From a checkpoint of a small transformer trained on Wikipedia: MLP 512 SwiGLU, 128M tokens.
MLP neurons of a small language model. Each row is named by its layer, matrix (gate and up: input weights) and neuron, and shows model dimensions 32-159. Each number is 128 + 32 x the weight over its row's rms, rounded and kept within 0 to 255. Numbers have three digits each. A neuron's up and down rows have the sign that makes its largest values positive.
After each neuron's rows is what it responds to, as a language model described it from the Wikipedia text at the highest values.

L6.gate252:128086133140112111128181152066193089151110136105163132128163152163123141122091118131112156101168182084115043141100150126152121126141181195124132130107079159153038121116157162159168094118124129101104147112106124136139091133105129133126133154108138155129120181084107253161149089179125129083141179121147173117168113086076158080120132140104077115143146117116170076119134108130113070138115
L6.up252:094090089144057148122125152025097105127114108122138144121139118127108129081195131182133189117157116107190112156100121088124101111154129091111151090137053144148117135141135181161126164114135067143151134058132159128057104141125127040139155149161144124153139118132117163178120177147137152167099168125184130070127106133093199118135190134144134110120134176118121116105120124067117143171085
Word pieces that come right after a word's first letter or prefix, such as "d" in Rd. and broker-dealers, or "c" in uncle and uncovered.

L6.gate155:163139119099138173087080140146120175191157104092135095091151154137130147102091114122169133072111096141081113084122170115115107076142096137099134107136163180119128148137125099111129060046119138150248172103107099074171163154146121144122093091108111132128119105130137114086167160143098099128169086139142136134131081117112122092150137099133077137084096143102101126122217135165109101137116
L6.up155:128145097206111140079087157141113113119135086099161093120158134192104170076102069073121080036090094081113150100093128120121131141144146087077158154136136182104076185144139111135134092088100166104143180147111153076182144158137139145097159055163155158173107082087175113109127082175173141119132115110111182119122162066086131122109127122125108132135138104112166158126171132128084156117176
Periods and other sentence-final marks (")." ";" "".") closing a Wikipedia sentence, especially before a paragraph break or new sentence, e.g. (UK). or finals.

L4.gate475:084151154173088082158086118098153119170161091031130213109184113107124186193099170113076150109141141094149078154184174119163122113148060101138161151135098109185143183166147125180144178164118132086161104071142138165099192177126122148135149125119126117143081075139097136113105134124115123101103156155160175098136164142142143097104108128134059169100183127161147127161169104132138098159117
L4.up475:073124147179069124158077101091141102148079070084089156137102130091106142158104145092124152130117150106132108135179192149166071124137134084125182197105144088127094092171141147155203075179170100149160108107145057123180100121083172153132136179102096058169143110069097111149152183127141150116103068135115140098156122159092109070111145149102089137139201132153096151138174111135120166150098
Final word-piece that completes a longer word split by the tokenizer, especially "work" in network and "ailway" in Railway, also "ical", "ration", digit fragments.

L4.gate285:145129172137130089099145110081093108097122108117117123116094191084174126179128164154141123189182086168154125129116132113104171111106156136056121169129111179104107152144110108102099164099071145068146182128108068118128163162109161153118123158098140137104121089161083178158131078159117081114075131104090173074123112177149143155139137125168100157036100112109149108135098102166123174121147
L4.up285:101122164174096090139180100084133135123096091136191129120105132121120111069136176118136120144129161097102124182115115143085156071140121080103174152146151109142109119116132123103178080146101118107087083148126065125139199174157167161093139101155172129174160123177099148153101104104023121079089107088091100107108141208117127168107069096166127167096181017077162100094092135086173123139121
Final pieces of split words, mostly past-tense -ed (elected, opened, published), plus -ized endings and the particle up in pick up and grow up.

L4.gate353:117114139116131131148095136098144169164086089098179115128114109114053127073120181157149118139064113088088137134113140132151142196127132110132127109111171083077038067101122160153098130125111084124151096126144160124083082145080138079117093067090108114174077120066144161089096084114155189182108151127069126108137147152133130121157123191155151091078169096152119154115092134155061113162149
L4.up353:158106101143103084118101184138150140143123103129109175128078120080097151182117143179122129149158110107122125102151157147165119164096122142164111137113131091100143108117147103145139111147195092111115080127163139130105119163071144101164088095080115129099135170066151159069089157187161139164071175095122172177081144159127180076166186107170144162126168128135072129072061102204065089098161
Early word pieces inside words tokenized into small chunks, especially re in agreed/agreement and d in Additionally, also Pl in Plot, l in landlord.

L7.gate400:174095127140154094072085155053125135136090105095141091111133125144120148098138104137133102158124095161148077055098196135103115159150167151150106113181131134147069182137088166102069072145110156075136144113175160055122120103145103155129150132127105205125089104184195152144118060036133117156150123117138150106143077112122075116142140159185076131057162113111163137107116065137123114148129
L7.up400:188115170104133161058148118110121127126075150173113164081070161138123108159081122132177085094130087130103150121065162102096093135130169127152179168120151130108063105100131110074107153177117175091085136185191170065120141108149103085136107118148092152159114149174158100107109164083140085113098053153175153115138156146089086134103096187143106132090140117076114095163077122141157142164077
Inner word pieces of sentence-opening prepositions and connectives (Des-p-ite, U-p-on, O-ver-view, Und-er), plus of/to in one of, as of, addition to.

L6.gate500:124170116131137165130154142124138061104097085074123090122059102140112112102078142115108168181117112127134099167122143174117109139149119105098138180157136141071158088100086112112080133164129176102175097110113100137123120155153089133128133132104087089107083103158134118165121055157072104104155122107074155213103144148142144075169062097121168121098180089129137170102100155202071147113148
L6.up500:112115107168119104132141139083089147088180095127140152172174114114125140121075123139176149153116101077124153122136101182134145160098197119084144139163143093170094141126075148195140137077095141110208136151159120125096130146174127168111131134194099139133158134119127134112189065121087166112056154043136114142110086152184108138151225110083175123146150116134169130073103177136146087146103
Final subword pieces that finish a word split across tokens, especially "ted" in "appointed", plus -ed, -i, -ian, -al, -ic (Azerbaijani, Canadian, external).

L6.gate197:110119109080092178098137092111120080156071142149077114105050140129123095096137140130124108108187092096137104164107130115202135149151093133149103171142178097146137136138110131135129105114140141116107129123094078097110176106143153104139069097192178116135175101171175113177126128071123170168175196086114146155115121135082175119157151164134125077181120177148120139091106130139114129202090
L6.up197:078123136108087118072194142152170100129151147096092167101166117146099132044105122143170138105099113114215140132099128122138157116064119085121126152155175128129096083117141124105098119154157150103088104145124136175170144105140179130131097153082107074114164176125115116123149087090119177184129149164081117184218141192112081164116143134132111106189132113127189127121134138107092115151172
The word of inside capitalized titles and names (Barber of Seville, Round of 16, HV71 of), plus mid-word pieces of capitalized names (G-ames, Dr-agons).

L7.gate16:176109157155126108155181163123131103151115150118156100143073107187116136157115106111183088107094122124119134135149101145118157089110116104159127155100127067125106103126086094141125142134065130145122151173109090112147123124155108087161164093184108168118097047187166126134145117169133184116151205048145114144126123154124148158150118150142153101157059138153116070094115116090136102203053
L7.up16:190110095084108114190100140167135156163095095120175163137077078152134118178150109128139138171095110085131093131177088113144150179098114175090096115155122095134191098104136125091176118099106145095168103053133131187129133174116193105167113157121141164179139104122150141080069127112102108133061161131099134229103141124193078140161133107182151140140071094163119078152139106121170162095075
Final subword piece that finishes a split proper name, mostly surnames in credit lists, tables and sports rosters, such as Dav-is, Sm-ith, Campb-ell, and sometimes places like Nebrask-a or Dall-as.

L6.gate458:081185186176144200166095096147146115088149126113127165094105128032068107149193101155154161128119145104136173144102125153169092179118081166116118187093134138115162160174158143092172127114137154051126132115123109166138092151066131083109123145117117109106062169175082155115118135133054132105098097181104133093115141147095116098145146146152112157068090134155091090149100111119162120154148
L6.up458:119086207146108090099159143082156080102132130122043099169187173080129106119140147140090159142154164094141103086118069153135122134100094090114128112142086134140091126166144131146145134170176141126169124164150123169157124154083155088151126102118137161170202144148108145129107122139134129176095104127094119077158159118124126141172145139175141188150129145113142124157119102075167044102119
Second piece of a word split after a short first fragment (Tel‑ugu, Tot‑al, Not‑able, pol‑ar), plus digits right after a decimal point (72.0%, 44.29).

L4.gate381:182086074149098107176085124094099109091136126114078172109130117123156060110135114161139088133127098139058110091086100131128086124132188160126093124120145133136178084165122139137096124153121101117145092153161136160148185129088171163095117049125146106090084137097132089100134131118158148198075153153121087110148140133102149160088122034114179140161172137155206158170134119095080078091107
L4.up381:139076079172109104092178170156151115136123151157170152103115107142115130133128124138085072128160141113076075084164174135137126142075136182115132159071105135125121102115126125097118158109192182093179097156154095127088186176138132205080174119144149110089117147143108090115139118095084175146141122166158105156163090170232175158148114102142139113198177133123135109129141191090109106098116
Interior pieces of split tokens, mostly the middle or last digits of years like 1-970, 195-5 (often birth dates), plus mid-word fragments like Prov-inc-ial, Surv-iv-or, co-writer hyphens.

L4.gate57:143155095144111106129127180153091174127090113073134062128146130087131159138106150117144180112108158139109176108117107107117105118090076103144100104156083116144126157114112139110132105117113136099219090105111175112153092137142111142146182100127103093145068086104125148144115092130051131129102091136121188135104116216152110127192162126119151083140172150127119160164132194079064051101076
L4.up57:121164127073096148120088112114135129163126163110102114127194117141142122091116142170096114126089048109135167157138053103093086176162183178130065119158154084078175133105180142087090105106130164122131135083106127141123100139122104132116147139185131150145096107154100077182102152127165131143170167091157115097166150133122151198108181117204105144104112064171137147112099109132182162160176
Final periods ending declarative sentences in Wikipedia prose, including quote-period and table pipes after a finished sentence, e.g. "cytokines.", "jurisdiction".", "Toamasina. |".

L4.gate60:115134104129039099066098149089172065144035111114148156085119168170190099108127089102137104146146140156113098120076167143117147160125118101147138223153136109126170115151147120159182116128121152082140130160149110084164174178161138133125123112120169125126097147159081169119180169126193117149111119123161146119094132128147133114084154115081122125104154118115092120082124122163106123109144
L4.up60:139118178120108112140146171143199112179063125139098154041052156125191129128127118100184054157145080154126093151054125147144196135156113083139126128174126114122148109176136168104109125141100117100139135136166134106118161138146157129138134117095197133133082139135119176115136155147183119192150101143161168153123124160169164116106152114093190118126113134092098145082064160099144122104129
Second pieces of split words or years, such as ver in Overview/Overture and 95 in 1953, plus of in names like King Baldwin II of Jerusalem.

L7.gate292:191089148145114183132033158082149120172134131055141136116144052211129130072114136148090045177145133131131117120140115090133069111126126121146130146156119144159046134087131114138141056102093101115143106129131134132114180174177157178168149123180124130116100150137151094135118105127171081141122153091113150147085147115111126126143169095115207158110094080155127087124073109108157060143144
L7.up292:108124127136156191132141121106095137139105100146059075085169157156104105093108137122124131078111170126107146087184080119112113116093142136112111111179109144142137123145075064153192094089093216213234139124191146133168150106089134165097153120126112115107174102092148111161146101123094121164145108119118141109084186113069152131126145129153158117129120140102149146109146107193134104156178
The full stop closing a complete declarative sentence in encyclopedic prose, as in "basketball player." or "southwestern France.", often before a paragraph break or "The".

L4.gate265:201097123137139147165117152184071115149085100086133141107122137159091135144119109103103105099093097142141118103158119152120109090139149183086128137126128121122127171160166134100137114112111143143153102118157135111181141070068176124096088192122060155165021175141113092120119166124085058131097203137153118132121090184135101161185121105144134108113089202114116083107146097111150161159146
L4.up265:123102141092168161181150142197150058078131134129117170153183180136176147106048114082112124093128115075115110119159134132129098167123151106112142074146138056131144146127156075144157162110125133083171076200130096111161212148161191151063092128119080116106154094118094099090152161163165093168151142155148064167151141103125144164184158136166112105121112072155044123095144145169110107181128
Short middle or ending pieces of split proper names, often in tables and lists, such as h in Renshaw, on in Brighton or Harrison, an in McDaniel.

L6.gate385:144112132135124151125105164135080118083162147098113144138121071143167096160184138183106142113097131166138136130095091095207160173122104141170114158135185116118164126093074169120156197124113076168147065118121125139150087132165151154124175134155117080073114173122122120138063105127147117089073181165107105150127122125082164076095083158084096137030139082145121136152086161110163110134096
L6.up385:146138174108170134141080169157101122111156119135180069175103072128122130119038126133103112120145121151128125133047099075143142163088113102148172116149142109094152146111044062089160188178150104130119128103135088161156065149139148161146164129172097109124136162148085137140081111149128135101063208207119095102127141098139129123133087192124128139118169074143122112115101123144162122096131
Final digit pieces of four-digit years in prose, dates and tables, such as the 4 in 1974, 30 in 1930s, 019 in 2019; occasionally word endings.

L6.gate265:178144141122127129188194135122086162164097131073085093084143088154099130153120117179099198066116103164142129180172132177090133126151179122136127096141179167119130171121146164098171159103145098130153120137107107171129130142119101132231143141123132153093125162138124173120215150152089141137119124076184162121078140081120138118122073028139137104144127120132103112114128103130130107162118
L6.up265:158170164153139078149145149145139159108146179147141116125146166118095111121148125087122155167106111148176092150125175152092122130165152110099107116116170146089206111119162169081127083145080091127116095131120099183072186127126175098179098151111138134152169115147132100115120158138125074151135184126171156123102117182161142245140198093148108099166085091116192135109111157122122105128085
Final word pieces that complete a proper name split into subwords, mostly first names in lists or tables, such as Kev-in, Hen-ry, Ke-ith, Dar-ren.